Part of a small language model's weights.
Size: 6 heads of 32 (1 for keys and values), MLP 512 SwiGLU, 7.54M parameters.
Training: a variant of Adam for these matrices, 162M tokens.
MLP neurons of a small language model. Each row is named by its layer, matrix (gate and up: input weights) and neuron, and shows model dimensions 0-191. Each number is 128 + 32 x the weight over its row's rms, rounded and kept within 0 to 255. Numbers have three digits each. A neuron's up and down rows have the sign that makes its largest values positive.
After each neuron's rows, "fires in" lists the words (lower case) most often at its 100 highest values on Wikipedia text that the model never trained on.

L6.gate285:119117059114132116098160149102148128123126138138083152136096172138113098186146146149147089146134167166154116101135133030061153149109134129168068117071150165129173171127108120161130168114121117132168093117119179110163143116141189103135095156115139151150096162168122137121130144113143177100043185215123119093108104121136148140157181150136137133125137214123110118185052199145198129118128106108098084181197124142168157131103069109126128126175104138112077119098143132062144120137139132154110115150100119107185152082148082132126126197109151144167130146105198151085119157146136100160
L6.up285:111124124147115162134111182068130123065125090112105095100107178105087146111118147064113168160075110197134151102113124183130204143145152130134144157145108195062098130120165145133159151138115114089202110091110147134112092186154159153160171160160129174092169157124149121077114070182153083134109106147077066138122087101134095093117142062093087155130156119170088152124163118147161173131130129145078126177115131166113090121155125132132200165129149204108097163132128072136167123151142090111134130144093074157105159137108086158143148185092119132170150164204161111087120136130099112095
fires in: "had", "have", "were", "has"

L3.gate303:132135139167114130128121114117152126166069168146128104055133165115169138100094040120135117165117105142165114125143070169114119116130110221135090158066117132136089111152135138165199117086113152079082108149142140112149187140170160194155147080099141172128133099097154137089160104127139119129154150094089130133139061208162152064137156151120095086140185148155144100097140094075091128187126076158096116136189113089110135128125087151093105122134119178123118056154101136163211151074129124132127127155150145157130136193142114127095106134101147061084177140117101104083134162173138134118
L3.up303:094119161113089130118226168147155100178101127103113137126147059141151149107095089189133163153105121175122129058127137151060078087084089143165164095149154130139131066131127126155117144138131115143167168091097172148196080143136158135080098172161156109142158176116053123149129153089088136113148136144126098164177149096163099086175102157047095062094128092132084086094108121097153125144187159094161184147190099115132133116150115111129097163117146126157079152158102145120122078083138133148133181159114095132159077171086130099133162102100169126105121124132077093154102156111096101103
fires in: "after", "age", "men", "ref", "as"

L3.gate266:111124073141131165193095126138143106170093145151158160137125169101077093169178112149111170056167116113079104143141145126103027155156080140090094157119132137083136136192156101115158144182138171116155121151170115113143159127186178125170123145118092125059131147161071119098153116140079102176155173104083173079114122187101089094062156110153124210134161111104141145141085105130131136109151112111145137112067109146176138120128147118116098120107130204157175151080125170133183053140140082169120116151144145180176163104122142145130129128124089110134101153156123153138112079158096178121
L3.up266:158108129148162097149137159096166144127043169201132074120097158097135112138125141151117157130131082124181112128168108137129109070089101174098192169167155148124130116169143166144169107160149168142109115051158180109153121157124125100121142112074118165102201152116100107139145100079141162106130125142044147084155129117159125070122104100125131136130151116109140122082158123039107157160113102170080094157094197143159156096133162167175145137104154118103075118095128157143094163152136096129113039107156176114113144183074124172105170143108077129132098063114103126136103076082088129123
fires in: "general", "charles", "henry", "louis", "geography"

L5.gate412:151152123115158142126108092074142161103118140181167110068134116160110092096068121110107173093141195169152169125161117078191117180079152127168163089104155097137160073179141174146129117120145103145114145229100090097129045143156119122175151148110117137079113070129116123170145131161087155153132098168155136101104195180096143076147181174108090119151127131124156103122129114142094138160087105111114167114123141093110138115111130166128131123176074194136089083086127145130093141117082071095142151109129089112082097104092070178185083154087124156103096144079138095114164093101140129142
L5.up412:138143119117129099086125161121121139072123115114111104161167189159152151087089096089137151138120115123189100105152102132105100104151131152133134129129141200172164143114102164123160098136151135142145138122081201150082098169111153121171150155050052134079153159143122128145104175138159133184128112144142120142088122169132178104118226043092135113097158069164143172183107152127137146137139178144113072122122121147087107111095171143150109131121094093128166136099085127166043234168135111095140082126129124084170200170088109110140072101093127077139119119140133139128099172147113137119
fires in: "new", "york", "tv", "television", "little", "episode"

L9.gate343:084125133098080107167125070089114103107094161060124126086138122122157152114108135132170105161057086130172086144120137197119146071117170157091175118088188158123102182141116131206114147158105114161179132075099143172101137118130134065101102112125152121114100065178146135141116122127166100138132122104105155118131073136131108124149136082093155146105128109153173074182102067126137088069084171100124156199162114130169169066147178169119150109176108148128050116191163190174116145184148155074125111113094152174145081128147113100099164143126109105104120103133158124124096136111101113120
L9.up343:153117131181148158100089125164157154087123086108125136164124171099114096138111073067112177140074179130133205214130109165147137118094169137143112139151083082122125099143133119125113153190132134131131076112160179129138069164104136190170190171189119155147092085041142100077138104094138137176088102169115160144146107169154153129110111157099061102177138155190125148068146161144105147133142136108131076177073158149169116100190124113091160141113145143125138154083117147112121141104108113103131150104135153153106094111138148073136099105089125066125126185133172143127148087105172077174
fires in: "first", "following", "last"

L2.gate356:140154107106157126141081121154184156074121142082123064126138085171153113174164148141138163134113072127093114130113157116148089138152162165136160209192176108087158093123064134079107118141134086053101132100095092155117127093165131187192109115123111132087105078161122154110141130207177114094090105182139146120067173084077092102157093088153073075163126125093105168125142120206114151129143127175074130099087105108101156147167164072148132149143106118088092147155103129142144149105148163141089112097123089151124197130120101134184131150114105105127131096126131096153114103110064173121
L2.up356:106194112122135091164164160158157167114163082093169145122150132133109170136131121114173144128141113099094107132070146102168110094157114179157098191186119138170150107103067148140060092106159089119119117121135105186087158093188118093128059126093078125137124101148151140124145179169125125142161117151163146152110120100137165120096125116130200141067148114106106095167140116148145109142161121134157076169155122192087129167101109123122167066131132193105124101159109084107144175102166142148106128144125129165152157054203067013143162146057112158166121090111134145085115108113131126115
fires in: "she", "scattering", "sheikh"

L2.gate107:152139183129144121103125102143135158162115122117148117163114166084112146168130059010128130132086160126093115144143095102187115092089079108156097172134080147123164150154136120146183122111127101143138111106151167104134140128151137099113122104138122155139079095098134148090087114096092071160058117154111099137167178122143133115135140184176112150131116133094184063065136128108121120164090115082085213165133105129158114105092087166146101087125161120176084146111099141082091067169143109131133162142079090200150101117155085169171116163160145167163142161112152177069148101122118107049
L2.up107:154144150090072131154180162062151070156106115095193135142139094166141113167152110161151115158164129167121118108106132115168053173125109189126183067056149119159179128147161094087148090150172163165095077114101159161092121169153077152143080094131147122137135199118134046158138165144130143133157145181108201118096149133138126145177129160100176143071136118074162113120131113126149137117121165091081112117180126138146108119108147131146146208191163071128173162051122095125097151097077123075121122106156136119109126090131138104161120135143105165100156138112076151109142126116122109166
fires in: "in"

L3.gate18:115137067127084169137141063121131127093154153108132159108153160105090144130120093090153122150092162153165111150110091117120145092137157182157129125203095096110108102165115139144049138125094176170102117150172137135191094181110158130159037158165148132112102154101137162164099091138147080097076069141137117127108206139212147167148194094115130166150175154126134124047044075081169103109109169149096148140101129135096144159106148116142135087091132109131167123116154147110129144098153129127124162158130193132112096170174096152083135116154086132122151124152055153095121093082149123107
L3.up18:095157110190094144096079178100127107110123143161098171155151159081129113090097179101079143136113149136150164100129155095199100079141149072125132140136146088086166099133139127101087108098150143134105140159081101053093060174146139087126144150076149112061089096126164119137155160139127134092159157118169126116212171149082125155135048130103061141100142159145110126136107103117173118139128149143156168151133117145182121114193179121137108150135095125138116093139143109120110084091154130122182127135163190150190093124188077128083153128142147172102126107169052054160144121129175119158
fires in: "from"

L6.gate374:060139164143101120100084078159152160115161131103159102153085141129111141133095106127155161122175127180148126078182151167140098087111122107178139136060104091093114137117124120176170146136136149172113168130123130104085067102139171111109142128147091104131131098193074176140085156160197178167127127095154102185123125158096089111137160142089093203133137153062120128126134110108117170070154135147068096131133142187179061075134191086109102082087137152087166101170115163085138092082098187077160151083150158132100125122165111169159152129115129120148164119120128142107188088161146145104
L6.up374:144154151155098110160079110127134122078151139089137058143100145175146160097091121140159147136110192144071139073085169157176139167129114188116212135144152101105114094199101151104108098064154125110146156092160164136114105143152142150068106128131148120158125076109109185138172158143176121121085098197161081155156085137172113126115129158128076162158176175102141157141133125099124168185149131156112160109142066162132097096133126150165132155077108056090186176149147131124141112159111162137114063123148168104140093138093139123106169110130043148133076146103145166125134096199141141090
fires in: "more", "due", "great", "significant", "important"

L2.gate100:058136171113101112193117117123145057073093119075138120104115106129160115115131180139135107080114088135129097170186076131093091133109094110164152060112167116114171115095130137139162132163118115177132111172146157154115082146148127065110091180119103153102120108159134095155144126103171117144174123102129180171171110112109157102143146155096151106119098128084091146108141093192161111133139102098070139155099155125117161129035092104118155163134111145116124110120115127147144077180116070082148111107205127104096213184149126129154136114114104169107127200100185084177110131162071125197
L2.up100:119115106117116114161139163152093146102121121100119097192134116127207146172138073116077085116145124110161132122120124128153140109159139145133159118098130161159129145126092117176141108181116150125098189132114050153106137146184081121122168135155121121118125150152160135125105137141083186080158131091114171197144079145180148131181147108160146220086173082089134176019144136100067103144111211079113103144086145109111147134168133117139150094111194121162154119080123096110125112088135217174120120109141173112131126133158123139127128124146117106080135088115180143162134072208129115080
fires in: "will", "would", "garcia", "together", "forced", "it"

L8.gate9:157159153120048123123099148136072095110093124159154128107130099104161200177107143136115133103093137149125146142131097120150121101156132110155071161112117186145136053115195130131127143092124192163143142144168058139132125134146108085177170091111056104187113144135162064085149090111114097141138140176146125138083101140156164117089209108173109139138135104109152069183098140148134045082095145118172106099144149151190107121125176106110103104109169121168152153121129164105148152133122133145112173142098148076098158097174126140129121138110126121112146111039112042094161126159051140145
L8.up9:110128151082068136160103174141136193176134111102100175061169077134160145144155155110114133144114127119161103152111125152095116163130117146177142136102105151111104158118084195115054129096108126107110137090141141149085131192157152076150140132129091162069062089168133142173133095078053148111105155104120109100175208103122098101139129099163162110076102115146125176101134098140137087120112084122172128107121054148105164153156060104116109134129161064139113156103154132087074109114081139084152137120115119094116193200109154152137090178137173137143112154188086150090170170100138134101
fires in: "by", "cast"

L8.gate237:129101130161102156109184088090131159143109118142165105117155111132116145152113131117139116138151060143210089148111141189175196125149126123165125164091130136149125109172096075094085145105147120110109087175160070192086172144144092098149114103124100141090069126151127139156097098100141131129076119144144173169062098200134175058084105105155159120115115126136168168096122103118118147080130129123123149215141127177118152106177083114131098141148118029128111158102070096098125136104105126126098130215144124168127104145135064134097099171139142189132117083167098153136155067119133176139
L8.up237:114123147179092155181093050106125155100139169110146092105091127105107111096131129129181078135116142163185111121152105129081147118141176066136128206128145109099147142133122081075047162101193083124170094133118133137133153079093139147168135158091164162108107135074121150124131065124183113141115136131187130135163127115198198106119133159174146118116148087172130104142093103091120161114134071137077116152114091062164103175182035137113136126134143127130155123077108167135119130114140095096137126145101058178113074145104089144121130184130150108121165116187142190152117125096155169124
fires in: "by", "following", "including", "twice", "one", "behind"

L3.gate350:114149121109090118118151069056118173144140137097168104138146137155116134117114114114145150186169119142085094124108070107124190092155151079082126113136158123107104106119104123134121124104087140176180078114153110137172067139124160136188155104089089105128145106094129131140082104123171135099110078130089057155124160121096139106108113141197161143205160174158062121175172074159092160110121125090158146123184098119117191128120155127143145178107124098124085134143199153173128081137098036110102164122120126155133091116115057132147078140154099107119134092053098156081183150179118122101
L3.up350:145144147141168099155151088179178184125151172121106108182122061137116158128127073139154195125125127134138091106087120105129145103133155165116185096130111124071111125166137178123088140164135129117173089129118179096189136109158190130106159113185131137104105140082094100145119097156184078078116145097095105083136169102094183076130154169134104133186181161129104159150152103113171194073093125119114108144170154170132203085111123138137135133117111082081113101173194082136140117146106115145148170087073134137137140101086020164116154112153113103143103125100099119077173110163133145109
fires in: "between", "former", "within", "all", "spent"

L9.gate479:097122070119098129139053113208139096123146109158101067153135149142151098072100161094117159125149081116097066153187134105102116119091112143180131083027157160090086088094110124112094093136134111139122154113113141171081136115094076151211170145104144105067113111109164124143031143169107115111131131144110157159155194095106091133183151154088137131129146108107137218091097136133105161116160176107183158169126125093143124120133096101146104170087131110109125110086115178168155149085124140132129106109143118126141073073118117085129094165091164143125165072167113149127117120120115119177
L9.up479:167123043109126102138132131131090094171051166144128100170101174098169145158101126143141122121169169107175131143148148121163169145112133096146129153108089098114126106101129126126121106108154087111100112115190103125145139163131130146194163171156060082080100077169142122114123117136120154165111147095124163148114144196168113117155160226104195093098130079115150111121102142026122170141128154048144147113109149140136084054141124114125113122085187131109119088128086131104130175117132163107101147140142133147144134105152109111113205086172222147120164185142113113093121090113178109161
fires in: "that", "be", "a"

L9.gate426:171141099126116154149069158111156201102135142180175092117074159117129119151165176148095117144112179119070162111106118158143127050116128149154168139105106136148090125072104134175159119108136152071094128120174098159121116109156147098134115115076137110142126126151157155171123083139124129122181151146092161115143135111097170095167057119125189135095084119139117089080116110133173122142120135061119124129125094113073165111086115123145105135144126140145111043142107120217144085147166143156122099126190152172144162157104152128182174182099065158140171155088103147078198116143057127056
L9.up426:107062128091114124187110166155216174150138070159129153121130142095160116121073148125140122196155149133149131106192179159053140156112112128163138171092083158140114099111099127109215127118178087169171091101123146133098085141110091137112115117109171093127113123136132171165109132116130089117138132142133163120143148134139178102167241099147156131157136095150091096155174107073129133203166145134150167160114088151126097140129140143123053159138121163161176114080104111122118099124137148069094097116141159140166155074114089144035137143148151112080140197120080103100130118121149117113
fires in: "but", "art", "articles", "article", "likely", "career"

L7.gate400:089142098138125144112125113127197148151113079146139038104124160144139099181145197157110123137121112127145139119143102092143130096137147131146093176093130129173129133052121139141071127095148150158111125137147177116158122122079134137165138142186136135098153154137111191109057111114171130138152097115077085127101121085073206175093078137148133177185098131137185149078157100087110189184134179169139139150140130163135164068138157156076145132120154094172098120141150176134133132130130120200101083146151115101211078149139101081066151122048147129105139133135111105130144142146077128070
L7.up400:138158165152124121107132135140158154099072070116152126069142156143065168115155153083175116127136147108100198086150131164146084119140124105111129170123123076165194177137079172087096157112115066169110126128117215111153138125136079130081118138107169115131087167141079148139106164103123098140092114095063178085077119119106120139162102225108018153124126128063117125127067111142147135125100093137079142146133133167111092159096162167137164152185186068125133138158137110178079153168089140170117121106135133135130124125134144094051106111105144108090091140115118118162112136135144093137
fires in: "not", "went", "came", "appearances", "going", "go"

L6.gate261:079088115110147136145131136078102121123140099123069081144141185101122128136145137188179093117180126140173094118092161222124121153068141167111159137079198082153184150120128093173138121153067121146173116117126183140109124180139180159135092154165117144088095122136118143104164104118160117200127088103192120060110166137155127105130152154120113098154116088111139120133118147083118103155172164087134126118110168100156167109093082139133168126116184180138073124153144181079114134114119158167120083094178094115143091133129127082163139162082176122055179106108174118078128135151150057129
L6.up261:123175150143129136159124099128053175210107078143147109121173122191117124155186154100174161095189110132119195124132065139149131177127093143124119098076136096130123142105153117169176086138154132131088112137130150080164190119129138160105138088139143128156073124111179084127175160156087169155110109154118138112169165140122126107155098134029107136088107103161094062082143140128217063132106117134151137145103068122126078131162108179149117122108067133141170102171157112048129117126134143132132155130103171158134096088152108059128142152146185122117089171136115177112123142128084119110
fires in: "career", "death", "release", "time", "development"

L2.gate217:147141156128088115112141145097133132089126151090092010176115109138152115101139106109144163115078114128228160111125113152110136183151087180131074123154105118127095099117089138178094031090102061102133123132129125154151111161148153123174106141168127133115112112169143149121136113146138176151110062104089119216079153092094161089146152140119149111118175141113135138143127107110096157131148125152095100131107091186148165124158158089193125096053169156129136113133159159082131152155150160098121152132177119098188120160090054117116133063131167129077041114129135163125147120101147143115
L2.up217:130162144148146145137125136111123131169147096147099096166092081105118172161170099196123125138169113129073167135112183148105080137143157149083167125103163137130116163122132091165106136148135101106123115140106146150166091203096156136141126143103156086133108182136147059191201085179123101130123113139143101131128148098146030092150141143170187140180158120121125103149117117138192164078168175133060097153094116114106183132128158119196191148091099120153108147142137095107112167110128149148104159139140159103059167102159110151178083133076040103100103125116118152139121138081066181090
fires in: "more", "name", "rather", "remained"

L2.gate451:143173111120067135062166110114092118110135114085139127139099109121100097082139128124133124138116182073117196151129130184108117166130158077148116158126157150070100132179080135103140094086083124167138116122147162128141067178108085114154123193100125167156159180101123147116085181117175223153107123086193054127075065091136149183116197061117178061158088124135136128146064133076109188146170138156100123118105134131113135120066146171157166133099117153124128116115105130108131094143111100130144158130166120155132104145146139131161044108090130140096119130096109099130118182103132118155
L2.up451:125216111134179152075093137147079224111130096142168104130132096127146153120134097151137111082143149119169114124089075140126109207150145152147141175095171153143188106157163101168147106134101148151171092118122149113122073148130113165155103125145125042121122172081108104119187116148158151183170140088073093115172146139160135183137125059140124084121085093107111140107074113151138166100158153150114072068143125123181128139124107119115122123180099194175093153108129103143075111209095129088122105096129093107086121097164144167150146158091111095142101158161107167111129192145124097098
fires in: "2007", "2008", "2010", "2006", "2002", "2005"

L9.gate352:136133106098129120116169083121107159207145051152157129083187098110142094081160162137106120168120142087108163151108131198101115182199090090187121113141130158154168084061172088142152110179097134122124108143159143156117151144129136062086129122159156083091143118155156107128081098149084129166138134131136132137137133121174106088059082121118093191072157147121096096118140122097104148116096139136174088165127148095163086184120148122107084091061171134143180129098141112159096203092096167099123150110189075124120106161067100108152101134146154088105106118074109130095118129110073139098
L9.up352:120119158103089146067149145191114188121172124119159120148122097068163141140108123121168105165151149138136113147107103067084094126119133059149136083098088144150102129119068115124067128148163104135136089225170119126091127108079124172189132119145117128124187156134193116164100140190123154103131195174080113096136148112117144054120111079143141103090161159136088114100158149063141107135177149081174152144125191150147112125144096101129110168080178158120110145132079148134148144094121132128042106121160123221144156110114113132118166114060108183138141176118116142139145124091098159108
fires in: "to", "not", "remain", "and", "totals", "helped"

L12.gate500:145179088099098125070070120191154179147101116155147127140108176101131033141065119156187119169155147129125114097094168122126137104141093109159090104107112155137116086139132073115149138135108141113137036126119164181119147168132112095117063192128164124158154159083147126074042118082173166130164112205068180095141124144110105143154152160145139144150144139110142145115072113098108132132150131155153097198108156140168146094115102100161135142065147049137099112125101088121169113114104081123194134148130143131118111133065121151169119149118093116117182167103123149086090101083145111116
L12.up500:131137066064122143066142089106145123104172156128161094080119155111178158174157165089163170180143119083171086148120114119180128100061120105081149081204125067130126093105193168170072107176087124152132110117053126148111134173115101112091152137109116135146154146086152110146109126106129117160119143110138166131162201156130169164165124121116117095167118187109137143146135144043122150093124094138140112102142147102079146134150161139179149185115080084106096078116109129133087122099119172131113124112103163079126142139125125103127157096183122115119101125049067173120210182140122128148
fires in: "a", "incumbent", "second"

L8.gate142:103170084123107147075111165164135111146119139097083134120140131107155175124082124141138071102115196138148139153125140093084145122157129109144131114020150148100079170085176201112175184179103134123199071083119133101137128142133150097036132128119109088069172126115109102086109131126142132123143097181122152137097114115082112132092160088162193146104138115132119067115116082131203141109096142081089134139116124149172105104114170108105166121147100098103074112129099091161115148142088125086103150065161136127129195091142141096136155138131114101081188119164180192133132169150170163119
L8.up142:146147092078085205081117150124092181069122104118163044109074101195148135116153161148110063108085119100099113130129106190185196165146087116136125082152140125144132153191097149120114105104132087109150085098097122086090139153063151099095139125077081109093141134125165086102188138169145165057144205142113116114141173100116196138134161131152126154135112101140157158120138161123143184156135128119098091088122169127097099089120151130107117120132142149067137101133149140174149143130149149111125123148162188181123151059167092158091101159135088167141114125141178114114136183123080126086
fires in: "had", "has", "store", "also", "core"

L3.gate468:142081110151073113137099118125178076137090138133100078156111088163075144148170125146183108137108146102147106085209166114186130069127114104085116139168182142135081150165174109093122140098085099146161118146133080130113161101160186157129052136111121126103135163192147135097127145109102106212095154147175091126096119099141115052125127125130159097152158184106154155111113103081147144157185109107099147187102123125119112117099061130116147122130115157117122158198101158139085141101133193118207169143117142143177138168131198137129120165096137195159118093116137094140162129128110065157
L3.up468:091149126159110098188090156117091094113125167102167142163137139161124112146142140144126085071116110126133114105120189132153085159176156110112117175107161160135128169066161095115143174115111127148091125192109103143088148116166164159147110160044065143136114124143133051110122138105116133068150189105113100108065121147067130165145079084107070197146149144117117138164114162089161135213138102169116142138105119157087047120121182143162133070100107107098188171112115169169073151167139115113115172065161098113118165126113124114130189159097137094174127093147149135110161116104151089112
fires in: "club", "family", "team", "clubs", "band", "banks"

L9.gate200:180105094164136143209107063109141200154095112091083158117152142099176113119103136116117086043142149174154053145112111072135109089137122113111125058072163161128111102119168120113088101149067131164168182144162154127099098154094163176148098139177098159121151104111149169123115122124161101135113115124088108104126193057102149145107120117127179163124069129181118194102108105161129101123164122109126119215171123083189092061065129151115122138126153151134093102090132137108161127161128076105149137135122105131128106143123146128121085169098094135112123096150184120138094093069117081118
L9.up200:126052137183127116123086149118172121119167143090071133130139160102224100126101143134104102134109150109124069157094100179106149136186181163101181111134147147087122129086106083144148164071106148158152158123149083090122148156136120092199088100168098097110105073085154111071162146169152067101129078114148137151099128121109116102104175172091135116080146110129125155119164111076042127168131109128133088135156128067146111152179127128130063107119124128157107114171101143169132142202102100072093171169126136145154103187115140140140176104146101137139122113153163098052141112120095092183
fires in: "among", "both", "many", "main", "few", "that"

L9.gate501:130155049107134127099136117148093135117074145135172091143156140149120122129188076142096078106111138151099164117115106135173169104192066102151131120080108119117165085116158120095146111137176152177134142088146093127119127166166148101151108178126096125134179150136222130190153120110104081187031110127097109179083175106209141123060128070094124175174134172145150146131124081111088147095125133111124190134099105143121134072162107121132149102123147099128133115078142145154180135082142149152139146113121123146112154132137089139141106151188121106142138141086059111135198149105081074074
L9.up501:169106141111135121157125089091211169145115141178179122111173165151078120179137099139111153147114135142128151098101186109176153174171122126210120128113118160092202110155129166108069088128165124116173128099164192152078163171165113078130134169123122165137122125158126147154138070142068084135144156107099148114140170112140103085103110160085043120103147159074149148148099118095108127146123179143118097144162102138083094122143137116109177132103192169100098089135137055137085133107095158096111103103114172134110166153135098157092135097183172120137137210189098065139121102120105157135
fires in: "in", "and", "not"

L6.gate13:125173123149162173109089143181163171138121066171109105131112183118165110126118155167092137071138100084157092134146109145146146132150176177117171129114153093175112157135084126083051062104125072106100106093128176118154143118161138137111125124136080114110103115146144083139162117081090131152092118112121117111141149099146151113110074146061181088142158173057147206154094105104102067128128164113214135133107102116123086143153149122120123168137135132164121166201075085101083164125123142187073179106145122077163066126099150126122134089156080116075116121157168134148127148131180126183
L6.up13:146126124109096131127139123119110148158111121148171155118106115165120067139201150127139141174171118133116157093125097173090066163129090103137062124119162085178140121178062204123119140082116124106144112092162147129149105143149106148067087188139149174153114128135117103094211138130074094196116145151087139134139063093138165148101123129139142115101089194105167094130089095139151098129131155151131098140103144170113103216117175160117136053143190140176099114113133100152097160100125126211137144144107087125101149107136090087101170182112133113067133098117122164159119091200150091173
fires in: "she", "hold", "returning", "return"

L12.gate441:138135102121077157091146154114059149090122101111132111080129126161100134128104147108160128109125124130103140122142083076148143099121139169107151125131131168195211109108214185126184083132131099158123105159075187174077102132163133159151148141143129166128119154107115129109098149110152145156135144089114149113195145104150146145081191122149099139103118133122149098098114181111148182110126133091085117145129142135182140133143188039100146089135146079149132144048104171126105111019097185220103151137085148052124131138150121138132108168077117144078139127110068144115153155122156144131
L12.up441:113109098105061131147126150150115120119170130100118125119136100142096082125172177160114120146085093089081099126093117090151141097136091162139084139064169141155087117167143106094124181133140158154113123163112106103051139109150144102161137180055146138043118164181144150083095121126156179041106209125139169186134106137093124133130123151104159160072067092115089144164107115134160201126110131172140091103165163171134171107110195074119112133168102132107096125139116130185109119132158068136188096138166101111084097094127152155161159169107167127102149108154101082133078107138158092120
fires in: "on", "in", "from", "to"

L9.gate494:186101142122074067203131115108143181115160103109097166073156139121168163163132095104137151186144138123120127126157137183082159112103151149156148116165180082157110066123081090126118111130140167131125118092090121161135111124145148156149116164157138155140120092110159116154109152153114183077146071152102123182096112163113192117053126104193133133142125115119152143145189120112139092123117097156116129132139130092106174128133152021124107095163074125091121150151129140110056144118109090086124180101090136083088125083135118127106078083192178134094106108046083119168120183143158114072
L9.up494:146158116110181126099102099196125122138176085139132156094124177118133096094147114111101169125108136125173080131084054041098145069136088154187164149070162134106164103119111109142183113097125120137168070097127150128117118136149123159185103163131169139151098188071135080091123148098132140161170156180114199066160171112107080170071191117144111172111125142118143075092182151129193168121102142155172193130138128109103111137156144135114131156141121114177186102142131122121086092123135139105137133191143107115113186112113092092138132191078106090150139134140109082132093100109156129175
fires in: "of", "on", "from", "to", "christmas"

L5.gate331:088146140127153102154171158123146152145109090110093112167139109133117174121148107141125116101197160148133142098135133104190130148188142144124117179086097161155098150101196155147152158129088125098180153062176123096117080164136105200126081121151164126132164106155116070080165187160138130116148092124140083092112122123134166116185090119127117105180116120126143123176071148140126135133122099104111062242119123156150136142116105131124083086117140153169123113121085140125107194155064143065148104171099165149174138107139079121130144171090146128097197145098078052083157089152117088082
L5.up331:136077131173161058139097106157109136115128133128067096170119136150106124134180073163168113081118135111114070102149162106135122091125178095102135178134112143171089173081171085165151132133139104111159109135110102147175142131175124179132109133123153089049093179138177122133198097105172139141162082127128105114155144128114116139144116114123082124148135149134114071171150140144109176171149142129091145103174071114137158109130088182086110160170107142140168107156085140144147081122111232161078083106107115128200094115153158104156158136163118170102122196067142115093133162212097093156
fires in: "time", "town", "level", "department", "career", "birth"

L12.gate63:085183104078115154111085105137113194139122194128116178075124165078132117121159100114069173134160160122205106127138114108143154116137101115151114110141160150177106144079113130184119148069150143159164097131134124167167116160165131162136133112103115186165116116093035149118086104118139156088146096133126204104102077162117132101118147134181123106122151202114119169151141075139096142153118137094161111163083137159162172089082155099185103133145112119096143114142123120048108160068119129022117096092126182165142120110127131153166123096111110091133209142144117170134175121113092132127
L12.up63:153169177084064083154137111109123150149163112125044161068071106086129150134158169086127148127149151119117142147118103199144156120060118181174094142162143160100109116093147108197163107146135115154167119163106158176105118146145096135117100176145119156112148103092137098143121093156167101124078129132127134095104155107112122122118126060165133126128074145120072081072139105116191108124144111102135124092093131174145138169086103076131154151111066091120061064114114142116115130028165131125142152151084126166141200087071116160171137158075113061102166133099101138119155149119170138125
fires in: "the", "and", "of", "s", "to"

L2.gate399:086135182117164091133146080157214112132114141100120141112173138169098151176132150169119176125117147068110097119208186181174128134108111124151170058122165169128112095149098084140167143179094088160093118114114163139102089166124060134118084191149055142118103100164075126103132064167160151137165118145097132143121101117080138198139131151127084161188156101062174067124157170147133150125169137116083127092150118110117128126095127133136101115116193121099085131123093087114107141207145184130102139101127114116111118147169102121094147127166108128166099102078099080138155152144094139102
L2.up399:104118171133121123156124120064074172123075134079150137134160116102145124100133147150109120174100152148167073182132085104081134111117091104109204123150140138077166179117171102151156188129111109192210132126145142154163099101130112071114140086144090156147152072141063117183121128116126135182132118086109101135135160096140179105124161073187159158181086092100176162121197113116191147119137122127152141137180138170154116115095098151142111109122133127149132147097103145147083119154090119146166150142123154090113128173134172168134150127072086130107064102132189148151078120145062109038
fires in: "would", "will", "could", "does", "should"

L2.gate227:165062107190105128148076102110097140100133165148133121086147153167123129136105120094147128140117127118059035196123202134167111181128185174157071152130135151103146174111172099101124145086139133140155117191164177097083135114156134134100115117105094106162147134171157158130128108122142145133144099140143131107135085139174105091114170134120096138155137096130176137164138121172123145046094126087107099080105053133191161128113121138091122139154112075157100113182137116097084079092083136074121159137163153176140136109106162109142170115247122131136124072077099138081142138148159105125
L2.up227:135091112140147142096096114152077151152156142142138149088177128127150160168150150129111154144108166082098150139100135150170177128160132146190082162110004080096108162157119126156146168102161119165122115144130129103097139223192132044139167137115141133147145158102164148086141130091186135136185087102106154146087101094158171119143085126163130104154145157105122150161188116191136133139159151069087104107107103158170147158129122118045119097117122097144083125100238101130108124164098163132097161182186107154135178127137110102139102110159119169154135130149123124073106144143153093115
fires in: "by", "on"